config.toml
num_hidden_layers = 10
hidden_size = 256
num_attention_heads = 8
num_key_value_heads = 8
head_dim = 32
intermediate_size = 1024
norm = "layernorm"
norm_eps = 1e-05
qk_norm = false
tie_word_embeddings = true
init = "uniform"
init_std_down = 0.0
learning_rate = 0.0119
lr_mult_down = 1.5
doc_mask = false
MLP neurons of a small language model. Each row is named by its layer, matrix (up: input weights; down: output weights) and neuron, and shows model dimensions 32-223. Each number is 500 + 50 x the weight over its row's rms, rounded and kept within 0 to 999. Numbers have three digits each.
After each neuron's rows, "fires on" lists the tokens most often at its 100 highest values on Wikipedia text that the model never trained on; "fires before" lists the tokens most often just after its 100 highest values on Wikipedia text that the model never trained on.

L3.up357:443534533442504536478486529507416463569509476495491583478516459586498488335554445481513433534552446566580424517582530488528586511483363577417423527543575456461540534375524487488560491503355508392512506549396489543547556537473592507465520565558506423516511454468467422556531472496475449468442462468493470457509437524363485507531578434452574609467480370457502482543501486549451484488554460521508471543553522509427458483471536502494419549527501556528463549500459521583458481553558508522490384471438496478424486608466506432564446479483522415500439519577559558529561523434516503484
L3.down357:545554548394503421502491507465559504522483523533498549535486463558493468503470514563473435516505484504444475428487512546502520504491539503429506559561520488407416419509432440568717557505536528451534472604462430414394596428425482435573472438516453409488610512499501525519461438524593463432548560540501496447500444428501520499580544505616488522542600535477480515446492451495561528489442431485467586420565474534505480429486419454521529556493478501484513458480526459455493547562663547558555494459592471453432562525542462561464550453426520631530493460431550457533447453424483530503
fires on: "8", "7", "6", "9", "2"
fires before: " |", "."

L3.up305:430530406496507521439501492443498551479471501535505568499511576448437493464587400496465507539516500478518556596587567537492523542416492581514550527486427480555633493502583500606526549565464588506514455553434521458540473601387508552543502523547415516525500464391531557494474459432514617513554531475524574543553445516499568452463455433514508508410476525553518466479559525504598452541465374573497489390481423443447426437418448490551477486525505534440538463573511574433501491476529454507471534555514513443584596439395460517466495551437481504508474382424566542490460462493421516382
L3.down305:557508509465458499417349531525479465572486468554539493479501465502506601656471552495446585582391536514519506497535537548427507527519558470494595613431363512407544540450403474584452538494455440451516580528563500446533544496537472558494500547508465463576572458488520466501440492474539483519497538498463474491524463488475563458475508481549359439499306534488455571467574507463541578528483525512472450486589444557555553483383518444491591473520486513508527542582551458515515485460514484506524491548491393357520592536461453501525536497528461544462587434550505439495539489525489464479
fires on: " |"
fires before: "\n", " ", " 0"

L5.up331:446551428474447527495451495620467498477510533602469452495488493502488527506392448544489522467454455412493606374535500549501400444458588481415573484453512503500461467481554496605470458515446521523489550456413496484536473482457449493509425550480428492525474518532477465494504519507527462617425502615440526461457559445546532488427428492370429471472520471473501462546600488505566549569462492456423482534567474475536474453441499583511498474535474592488532451418550561430567491346474480536593563505406559479585450504494512478522465539514486536496508467404497476537544501498558486569
L5.down331:496440519553469387544555481497564427530485593496523405485493495364500488437518495610484496353430532401532461537573518487510516540428553528558551454536500450498558426530556450450501520506621551481548512501532444495564560512493465458498484476529453512466508544543584506475461484488517524493446573514504542447493493522482486430599483568505431451453487497390498484567556589622366481490514483619476450498471384451509474523521408483497502451477491509430405467517404496479504549559553408501527504518462505478391496492560580513473509404485450512573521567619450486495436506501512528465
fires on: "\n", " |"
fires before: "\n", "-"

L5.up300:461432476505433504535401563588441586443556432504462560517453484535485524436609529631523535481418427474456568565522581464406466451526548508473529546471473508458553427568495548456523520467484498423437556517516437462552571573449427507489473521535477424480451551584587517504528421496517477546495412498473472441540492522387490500519513569463417448499564553470410525506536549471534568593488524475513527500536538517427555504445478558535455477525424411545512480527386480534610516491418543391493479567511521477531538566488487534473427571557557490572581474476470520476507539469506552466
L5.down300:477409507429505428484439474551469493545549518544478483458584532511530429503402435482526526547529476514531498537447441483537507539410521595399516428412488550436496617502468499596476503517484518515494532496488485507389582418472484528472508433554469430596559459473474420482489526554529362594496521529552464509525504424403458418536464485627577557451468589598552517460522510523479596446509446521563413528498545490501620452431509540490533434503524521503489539398406554529478552534502509477461465537569505526512473530555558468480458506500523458600514488476524472470542541478418493543
fires on: "7", "2", "4", "6", "3"
fires before: ")", " |", " m"

L2.up107:545501464589464520513593455577447469547460601403432525526516528432568499489557558508485569540555597535600420613462501585394539503389548365451504458477468527449495483465552490444481503499448409508443500475512485455556447523512594441498552575543581534439562378499652456410432476567488434574474553524506469436492505552467460534528492472480523515479478478511488434504495547493436481544486563450481552519505440481523546546516452606512585567474465415574569429470549494536524449454469590562514516481537458472549431484464463428569481544476487509538469494520472543450507471488513489617
L2.down107:458366441523411564489466520455511510516496420606464462603504545556495513539436457523495478475494500519456507496491404517542415506494490508503447493512543393488554515475444487562525444481518413529456530566546481536555602549562494483624560542468509476560477584524398520526490549501460502594531474548503504558574502442466539418554511404593589496511463491495487528522525375494516433578502412525512528515490478486531454519532539517539509405453444461408517454414497521520466555507572356473588464559546387530492538500500535522459408475529441583550460569523569473577576517526484576453
fires on: "==", "===", " ===", " ==", " ="
fires before: "\n"

L2.up715:512480487490577559490512440565501571490450564487480442487463450550401558475552445587473481484499514438466464433555509450538590485511558512545387530554496475457468462503492449489543497433494549505469538499511450436552466445516497483440485545514465524558467499504528541530472390552558542491460479542457494495554530453495559500459578436429484652502529534518526563474478519519545503509471498527483436509561460527563434421421558468560493636483458432552519541502453564608587553442504454527456349508490518567504532452538448477510574367457466583528540528473492497423535467534484459424
L2.down715:480455575506455518494506357558531541571580443501541485480583520513481504539555538505447439499408417457504513492539600514491527463375492467474494509540476473437521450421490520539461551492437534505432634621487490459521494430474499513519438450561520475622560584532594486442552562431537502489487580528544570588491452456504442562544547450503516566510496491535477499563552520524516445485419499493513448560522490538524565376439514535557596438524578501510570481562459494519521474460401414550501552569475531463544543472462493525565476522539462485503495417463428462518616437497364509497
fires on: " 11", " 10", " 5", "7", " 12", "ix"
fires before: " |", ".", ",", "3"

L5.up976:534564458473527513483435544526503546494516556557481511523536459527514477492477527646499536505481589373477446563499553482584558568546439465432574575413430492540575441370478459492510514445476540489584475535475484549526548491432516497476499537497501524463502450400528482454478402465504411524503507562478455549469506504472502435461625522493468553413509531579503550560478534528495371507453512512497473425494529513548574490487436571471523477551521523438572594501495580512567552441464489452531477455492515430621522593536505583506469470612478448443485505505501523457482501571467531480
L5.down976:391557485533549542499550490495465410486357510565541452485505552487450550507543437539468462574491464540510372431401511485409466550540498516508529499497553473410482523581474518506441582562540549554468496518494501525480479512511541462440434475488520479551485532551571429477517561387460512457418523420444484507596482518544456451405427428505412462463504537472485462573484556481339611470457560468362567574422507501499561504501518502509569472513552491501465464528524483498516424548443547505533519427463523545532519517477503570464471567506462574452521478528540537590510522452467539502
fires on: " |", " the", ";", ".", "ul"
fires before: "\n", " ", "ner", "m"

L5.up887:528582469477447514489414541567503473514512557592426478467511540589555446482437461520389484476567526520493586606438492574480507553421526489476476498435453512449531433468435523491481536479465495450533429533561483538441406469486457518593501522444501428625504559508541601394506524530510499541485491446433531565558478590474502497497410472474478447455490538516568536531531498477448513520496423503511452527596489586512469469409473503516510482466523450426547435471527555571540567470434425501507464537489376468570505565511481434470431436498635523590538501565459453528531503538602458515
L5.down887:458517532552462523542439564537524400438535449548524412482520587497530488510522474454582525453565487502516690506406461522499484545482566525537593431529425535501472520462480451464503475482473485496486524509460427541414454504465500467552455437473594470531561471553389518478566449467599526534529497526409439520521544527442485488496411485542585516437534526439467581490494474524435497527540392514461482488596512490564507585513494458423473530416511477469510574442465535493532623413518505512517593422470469522511460447501480501493484560536453479483565577485581498505505549565462486580
fires on: " ==", "==", "===", " ==="
fires before: "\n"

L5.up907:423588514473531511540541481443501479471441552610593528537515491452506546446550448571475478516512494481444447467484495425563517474404420470616495406445427581645627619496491565511502431546553572496476502461581503404530538541436486556426486512474504512428484530465533484523566481449510504475446479494477583461534481424489421534476519594448468560528525461458496510436472525542538594487453448466497474531488449519424453442581390459497480490592479517495435536544421576541474467450528507471525561458561588473551525500413546460668549516413559596486499421530520546461440523517471469466
L5.down907:555467500508516528476514448459474454477504457516445583476515451427553451558484516515424421568455564512485257537503481514380514490560481449586561445631575502484545557503550520518449490548424511461445496444489462464515487474508398429489468523443389420476451556438465547514503490499525530586441494490478575422489476542413536509600508539518448510527400545454557525514545495530464430538475566527510466544515456451486565443525477488505503445494572571509544500453529561464448504495460422554580570505494523451568552516580482499446471510471467516481529482522441492521435555476500506449
fires on: "\n"
fires before: "\n"

L3.up306:507561466430541437450496433428484392502495541537516557563493481433577501543571520545502580499440491374517436437591418539480533538473502501512530453526434538464541426510515454489524493496557478520589546455464466488586525578391503481441520555461471476521484480550526466516448519461490550636570468568474526464546423521531587509489510532514475557547486461441544530448403530513450485509528498543587469533454482460470528436466381484471460469441520511499417500402503463476501514368497468501552433488473543444537528447552565486442459483419452552555533531476485479549479526641545562449
L3.down306:561460506481530561469467547460475511513557514406509611531447499569550470495478499463508522540505428496498276440466573458475517493583469436548506434573453543545541500456467555505448495478467486442507441455431474587599479605546422512553515517517554458471418505552490442439382513456471528628446400610475565560565459548444561452500473532416414585492492513514566460484534599515504451518503491541455554572441548504512577476532523517468515534596539520399495452512522536518410484493543505487540476331524484528573485509475561529494507515465493565473460473521535510509508473493513530476
fires on: "\n"
fires before: "-", "\n", "B"

L5.up368:503502533500485506433538387455476550550503521580468553520504509477540623470497476498575495419452510476509521506512538582440546476470586398506539460522513473522592571510505446435473564469549449533517474446483408571497418546391563486492507536436473541517525528442529491510557453530549473498492447589472549472532583548481506483481494536426494406449454444523465430515530488498565437472470371510395504583534555511489456483488490531585421567514485490481574422504520640527559498414585520518522487524453506494550497540464464384512447538490411536508531452487394566436420495512585491493
L5.down368:475460426484477433499451442503488428473463525562547397548456430475555551479470424550481528470494432558475502571475452571597464536475551539494476504501444565517528505444543395466520539520469561436561532521549544441538569547471354506516428452517527479521496501506527505518495543485466474546604461565470459472434384464479518469617445504591559477550544502579461481556555518578534556487489444526481493434529542576511481522441409445512576405490562435429525394386423444439467480518410510568548486516506511463537548522593570541500501509519553637491554483582417500492442476631523446429
fires on: "\n", "am", "h"
fires before: "\n"

L5.up904:509510401437462503509462483509474473558537600474479486533522624491610472442444531475419439439564537548504456491466427589483535501456461458547465392547475496383522424502526472494535504443454486515525576412460421482517478481424484501466500521496401506527441572553507520548535505541565444528532412514512451501482556436564507514480539606535535473482520480513589519471505501462559495545553539531580476455480531449548440479484570536407503536528466474493486517513511521528447464483451566518593435476537443467396512389541364494520467522468481586510471493490503381486360507500596503586
L5.down904:596473551470491585432477484553515519514485458536484463520453517454391656508473444565506582432629470530516463496399456434514516478337531503485558531546443531501502512533550471469450491521488516519540446485507516381444504586516540458432557517515521426509489463503505421534418520442584614512539604454468543466474453393488439518544463449572539553486511493485509477531469510482520495481530530515556468536452400464539446511481584556579512508443477550430536482444523588516474479490541531487561579452446466545497494528480582454462527510416522471495491487527471360551527524450557563480
fires on: " ==", "==", " life", " death"
fires before: "\n", "==", " and", " =="

L3.up123:428485537515457533606456566452478545514455471494493570531470563497599550503455549524465525513506519417388545528474515606534460528520449500368521407555463511515468505438558423468476493559475485492507509473495407493603588524446463552496452521535499486441499529442411485467437498429477525493402469571514430494541456556435542522434521522508431598572494570405426451474563652456519486533442563499516469507449497446500473591504473514480412476540567574462563453449605481471531487502545471502561480465498482451562516393497527537462435485481463553461469453419608540495553531523495508510
L3.down123:511613546473463575473442466547507424449487515502447574561480463574444446551448480528562447459472527509530347376509472444544404477536540543457562518532502437552585506566617450487436544485554589527479520439422340482480423525505519462614493546440474530501589534469551572485554468518448504529512465518478511502550469436540533503550501557455447473502453564516510501530503545528433517534534456495549516451443527463504553474465404503492487372527519530486390400550472491474479502525583419530558558435491439553539458459517503472445476537376516516477505612522504506494494484556589427465
fires on: "."
fires before: "\n", " The", " He", " In"